Weights of a small transformer language model.
Size: 15 layers, 9 heads of 32 (1 for keys and values), vocabulary 512.
Architecture: LayerNorm before each block, rotary positions, biases, untied embeddings, attention and MLP in parallel.
Training: a variant of Adam for these matrices, 125M tokens, 3821 steps.
MLP neurons of a small language model. Each row is named by its layer, matrix (down: output weights) and neuron, and shows model dimensions 0-191. Each number is 128 + 24 x the weight over its row's rms, rounded and kept within 0 to 255. Numbers have three digits each.
A block is one neuron, or neurons of one layer that tend to fire together. After each block is what it responds to, as a language model described it from the Wikipedia text at the highest values.

L7.down92:114137149143139129131139133106103104107142139134123128134129116137130143150108124111135125156108159128105153172148148111155170111154094137121157100110134161130104169144104157102139073139145150102103132154080126115104125118140134163092142134139136145140133153125115161191155047101088149135106169124137140122125153140104121111085077159117117104075119150162135095161129157086150099085134147120102121107113124096115097132152101125113115100134110128114108148150093123160131154171161128132149086104121142108129135140088103149132152130107166139139105087129137118137209156113149158112
L7.down306:094114114132116086141112159146124156119118148138139097107104145108145108135114156103113099134113108140083091165121160124103166126148136099123138113110145170153110142133104123106154147141136148124110128127138103162121095057118107185100175129173144108127114142164137130137156141110111131109124119099144099127075138105109144128134072118099124115116105092158180157115143159162118128180147176150132106141130139123119109111104138128106125090113123150123077115155096087136136088118154133132105165139138141159172132145136165143142166117155129162075126140100140145106165105160163145149
L7.down448:148108086149132146141148134111120162120140112102112156161147152145104151125118128160107111122073107114172127139106177109087152135127105140119130176113167145133172079120132115111140098120108099101138161108158137129147124153119072073140133095118116104141153160138134114106106120097143143145107134105126146100146139110098152131143154184089149123130124146163113116110134144117117079115107110162131126130097131121101148165111123160092150122092153141118172130112159165137163156121121101134130153146114156167090111118133096142111122145115137100114089195148087106093133098130144121183
L7.down524:119133134128128162099114114102129149128116148078136108140149152132103128166122144128175081125184088080082135181149128141160140155123149141130170126131097088131138132106159134159116101107123158132138161165133147181145098132151134140126119127185106115123141098143116098131161149093165176120130102140096135124144107118121166127120155086093153113136106106161119127064119161152151112061109129143106141107107132089129128148121129115163148126125120135101097122139135147142092113139117117116120178131083129137122079101085130141117112141131162142107150132104122087113147104168134140109
Second piece of a word split into fragments, mostly "e" after a standalone capital H (H-e for He, Height, Heiferman), plus "ly" in highly or Brooklyn.

L7.down533:145143094164137113135102135148088147111115131146141134101079114157195102159121140125133142149130154117131105141149158096115110127093150146102143082136113149143103167115129127151142160120116144099126134103099114139094137109138142103062102195174112123103146162145126145127132138148072129167101181113126141169102086136098102076133124117127148097094127143162131177126132176139114118151129127126148134151129097155115117088104084138152110129117111145108158151150101119126117131145118134127110156148128123124140149191133110099130129144104111173110117120093157117104134086127160149104
L7.down569:093123108117136135158093145144089106150123150093128114164141116118103108132124146138061173151090155126103106111147143135119148143131098116106143145124091130115098131127126141108107132145110114121149087157110147136146108180126123091153113179118113125082138150106125111150115177125139169118094137133097157147138154110051095123111117160201174137164144149166131108148091143119102156121156115132106133127121123119142106123106158128112122163145094148138108121163107099127144129106119161131091096179130114141154112163096125120109149122094151165137142090130111102085133154121165138124
L7.down682:133142155120132148167097112113124133099177107138120144108103119094084105143133097143172109088125110082130114180132142161127127143149059126157149157144138151100124140112088147134100089124069139108148133119094113143143106124155112144104152197118156106111102182115157122105148091105074111164163129135141114116134117147159149135144143160133124115148185129172122122140109136131097132164130112112142119131126137117119114104116158141102150151131133106119124104094138130149128123184139162126129175141132109160117137123123112129097111122160159131131130083131101077179112128146105102108
L7.down728:086125124115155110140139158153127144142143119126120128120110109132108128086125121100121127100128150132133117135129125161144167165167147137112103157126144130113135125106125113122113126124085153143148123118096108160098173132130122128080090116152115121135126129143108122159126087113129169148107107146175133103131108157092128116173114117129147149149123141178123122116080074162135162128106139105143138151111084145071121095123112189155120135143134213091125156094150092127079153116134126145123143128156133075200137151146131146151159143137130127115100130136118083093097139093098146108
Second word-piece tokens containing "l" (el, le, l) right after a one-letter start, as in m-el-ted, d-el-ivered, e-le-ctrolysis, also space-l in lists, led, love.

L2.down224:136119117090120123143104117143116108093094171175106135079164136060126151138111116112112114109071084131119106091103116133120116126157139139168143137168167146119168133125095108144114121161114122123113148150104169120144135098130144169157135103142179105080108140125163135133134133105121114138141164122092085106126114140147155188125131109109103141109155100130150096147158163140177160139101114139116101164124095131174142180146087151161122099110105101138090116097119119128156084157111117164116137108140141138155131136129120123110138087135113143136137127120176141132134124110143152136
L2.down402:131130090111117148131122110123155086060143137136138121100182131075108149140115156123097074152095098126130068132123164138114143078133105124155096132182141113155152143104104095168088109154135123131131122123159111130117140097147124166155094115141161138112141125143160099113134143101113097147117093132097111099115120153163125109120113127143116125112136125120120117166151170141161150163111110134150119138147122118134129134163146162140133127138173117145166100061114164117139128148168143122147110141128159114123140088118081179067146135155120163117123144082114123138110151113124126146
Second sub-word pieces of split words, chiefly is in H-is, d-is-ciplines, m-is-sion, al in (al-so, ial in spec-ial, and sentence-initial her/it.

L2.down75:141119125166158127126128095135090110147144134098123159142148105150147106125089107137136187146135129098136118098145082107140133162124170155096092164106100137136117134128082137083154167161161114092143131159117145124086150132153090129065099121127107142152123115129169125143107120089098086126098090158152142131187133145101174124125135131108123122109106116131129147120129171115121123058168108135152147128111119161170171139106133183120138166105133125137134161134095150128118130101077117117134129143130118089120121119136148151147135102118153116129146129106106103113088140143136170120
L2.down690:150103116151139122115119123145066133150159111090109166133132097156166110134102084142144174154131134103143140109144094108135147172123171155118114147105111144154116127116077150069154136158147113087152113142114136125089148136161110130046097116125126115151126116155199145155107129106093116125100102149158130146168135155108166127122150142097117118145127113128128139118128177106118120066164105116178137127088118142155159153110116163137115157117126125153121148150090176125121141106096110101134129136125101095104119126144132145148130103117146113132132139113115104107086137143151157135
Single-letter word fragments inside a word split into pieces, mostly "c" as in appearan-c-es, finan-c-ial, a-c-cording, also k, s, ic, ay.

L11.down27:134135101117139143156129086128111114101141189154162151093130121147140126104124095109170156113114136144124158121099163156089108056148146165131138085105129099142153166162136079128121127139123115101162108131166151089118133122149135132124172129145109130097075148076104124110136150083126130157127134107109131126111127159107152139139117163096117148135078141125123122098130120123107139173137089146106097116142127156164118097110128111117142120122114134153126113131116146137097090125173164153074140111131128103181129111155186131163108107102144124158179118124140111110110123105099148124
L11.down38:124117098080124148097123150127118123146142084124169153133115131124116129152103054116146165122120166176097128126132154130136100104103167101126090129115142111155130153136109103130102122084121122172123139152156152114111104142154104108108143113125084182111110196106146127146114129097125124130117129119146111163067128153144127150115113138124115160114122142093072143076100127146156139133120115174138142144105150102096132142120133129121090139147121166156159111119158174131104131124161124146126115168111098064148100111175114138104162144099148152124147137136178131127113149131110130147
L11.down77:078158095128139129076167148118106128126133083124102123115161180145141150119116096137154119131097143146119142126126168136136140159111130099147094131146117122117137105149137117085133088149143111179138116146136145115136109149151106109099128127108164145101103161101141122135165152145128121098144177090122123111134128128141155122109121152096143160141127099132109155140118105110145111067131143154105110150144114120156110110182182127142145144107162141154113132137105096129152141099109191158161107141152099120095062114105110075155163125093142159117162090109126142149093106138102107149
L11.down109:158136151165091158117143107126149135143108102086147116102120133138128127118119116099134100136111128110173121126152151136104157112107176083121117158117088137171113151119123063117092089122168105123116140140103116145159121136116155156113109122154140157112098119112147128150192085147156081161106128146134129108101080116151108132142123101121141109150110159122139193160126139199157122124127090109124122111103146124132117118120127129146122122187162129149140110120158099127121180095118079141095125117142105120122119083149169128146170163143126146114156132103153094101108143110119123137
L11.down144:131100162126104137121144140092130076121147141137127125080184139158156155100116130165108156138152162133114086143127123124114145182086119121133122125107119147125170130125123117084129125145105143146119157150140145120136138155117157143192138118113144093147112117120136091155082130103115161129155142137090098103159152151109137122109124161086137099128101122129101130158123103132110109102145144145169149103101113129176140116143132159108122123089130096089109117122109082112156109149099173143119150109155112127132120086165116176160107087114132177101129097136108146172106153176106122094
L11.down437:132140102137124134168171173121100140138161145108092119079127107157114132154105123124127175081139158140162101143155157113130135136117150141126122120138130166151121093147118107147097113115110104156128137119126160106120134134138165113181158169129123159136103099121117166174115082096148104135123134117120095121110083124120135191114158148114141089102144133108125149114128115149160078146123134147122126124110122156121090137199122137115141105122109134148146115113078099079113113138137144150114155131101081078171126118117160158156149157082129164132109121133125082120127114115160118089
L11.down541:077113171119110083129134141150092098114144157138178143131115140100127097197142168148098130086148147142154123117160121118111126127162138153120083089143101110114122119155109130153160119164138090098139125104112123100093142165154122170172141100142107192159102151124102152143128105145135126127114145122096097102139107139145150110175080160137097148143104130140153122155099112172119127148130120114112114131121169118097139132100107097142125096110110113144122113153144145118101089165171129110121134118099151182154137159160130122120101112103125128137141147144137135098159129122120108074
L11.down579:119096121147172128101113127091085159113150131146167087108126131135120143139120094134119106117085119122144103129127154086100114090089167110152128087128129113152091158159138116116123093160078125174118169127111123123113107119126154115157176131123116153106120128140133148131140115165119118162172166112104129111118122138172126133120115138154104099104116182134129113078132156127146071159158105133075151191098169128141122121153122141138122174113163110118140108126090133152143118130117143182144146135078092096147104102101128119132145133138161148099129122163166119127132148133128102112
Second word-piece right after a one- or two-letter word start in oddly split words, strongest on the n in k-n-own/K-n-ights, also S-m-all, m-in-or, com-m-ander.

L11.down2:100126113138122144142168098085146097104079117144133116131150111125104081176157141102105134161145098150132105106153094127104117125162103144161116106159133126157171099104159134141156118169141159161128174133128121173149130150129174095166116152108123098111063119114120100133130152132146163110167116068101110110153105151149107104154119124126146118093092075106130124112149124132121109141139081137170114145126164107117094095159097180136123108100135147126172135114104129146098104130116111158152137116117150148129096141093132118137138126118127129133138121162157120173114137096159108140
L11.down86:114115120121137156120100136118117116129134092078154168128147152148092125099122124160134128112116175170082111132150134142170108164160152111133108134095126128113073135158125164123105131119120097119128104089126147115194157138112122150170142160155123105154159109071112130154139116099141130140088150141089142113101102139112119106140143101151133127125091161128095142128150136137177132138133131115085139142132146099160110128113113104160159103136148129116120088102126112097086112113100118125120115157163088121109083104136180162142137164106175141167150089140161148114130100116103143168
L11.down323:134126143089123080137110107111109100135157139128125159126120154109131151120138114132133123204105121111113134099128126098149117081114158141150081115121109115112093119150148125130118088104138116119201118138172136081152096082168129126134092146168085131126152167081107119109152129099177105106146116112119129150106119108158133121147152126103101149124130081164121152127160132109110124110120121169122139120138123092110149082175115075132141152134134095130149109128148127136139147124170106113153108136123132089123144141113174124110147166134143147161180112182151159109144137157148135106
L11.down387:120131105121140100167117171117163133151110113127080150142130142162146144122100149110133152137118081160180128142122122144147127120128122129121108164161099147111086127096129142090113124142123127134172154101142184137130101102185150143100122068117129134128115132153093121100118143146150105098097090111130091137099152146131186118086119137135152152107128094140115155122099135094135110128121090136103139157153109148098100145125146106085137167150140147135089119118157144111146141125133116151130135110128173078141119161119103067117187143112099164127169144139084131098135122142095139153
L11.down425:099156095105139101057172118111098130126155138114102141175142167124121107126112112131162150148130140073110077081113081142125099087132146106119137134119124148140135102153128098115127092135136116091162129141138126119121104141122091134160175156126108108072119119147099128137152121126133140160136119145140122128126117160107117139110163103157143128152138118103124117133098151166140136115115108154129143115144143156136121137201166156084101083134141145137153135124129135111161138122082152181120096192161076126137094146120140122079122131148117110147160124110159138130141154169127127134
L11.down438:123167122111104069099157130118140104119116101121137112108140105114145106099063137095161126116077149125097134098125122113143136159079112136143123154113119143090086079138099081115141133152095122108138169151154150107164155142133121123169134163167117116155136103131101134163134118121144180168118168100131090138161131164106123159169139103094071112120114129113168144131105144139146154124112179113160133098116145114135138127122141148129116127134136138118147146112157139155170132072094163127149090148158150120117125102115107138119112159179128121107121122157162128146122138159144105140
L11.down654:123118151198119146112129149171112134183135130087120124107115118106117124144113135102078112157130115119113088109108135103142103126108139162122095111104112139140079127152126154096106109114149100146103141146124126139130141126149178100182116126121114106085115153108093125074092149137152178119138096095163133121168137181115138089108120121141154199127115125141162147121138147138131119106142113153092134208163156140114088106134157130135142143101129131134128121134097101120109122143151102116120116140148112110146115122101176111144137159154120085101144129176155109115130113104139127164
L11.down738:073153133164103129127128152149124154165160094132079097084120128118121102143166144088129150178140139161064118106125097095129149126092114170142126120139123158112110119153115141153099142195170092110123141127150116118159134118112111113143130129125089115104126162138112118111128145141123132145121150134101139109139145138186131154107131134107137129092122119100153104164131142138147100091099131171148110128164093078139127148111120106117129140166125134107151075152144151136122056128133125132142116144129097143136098072166127110126120151166134145117138135156140121161100112180117089123
Second or final piece of a common word split into tokens, mostly pronouns: the "o" of relative wh-o, the "e" of sentence-initial H-e, S-he, Th-is, and also Categ-or-y, Hom-e.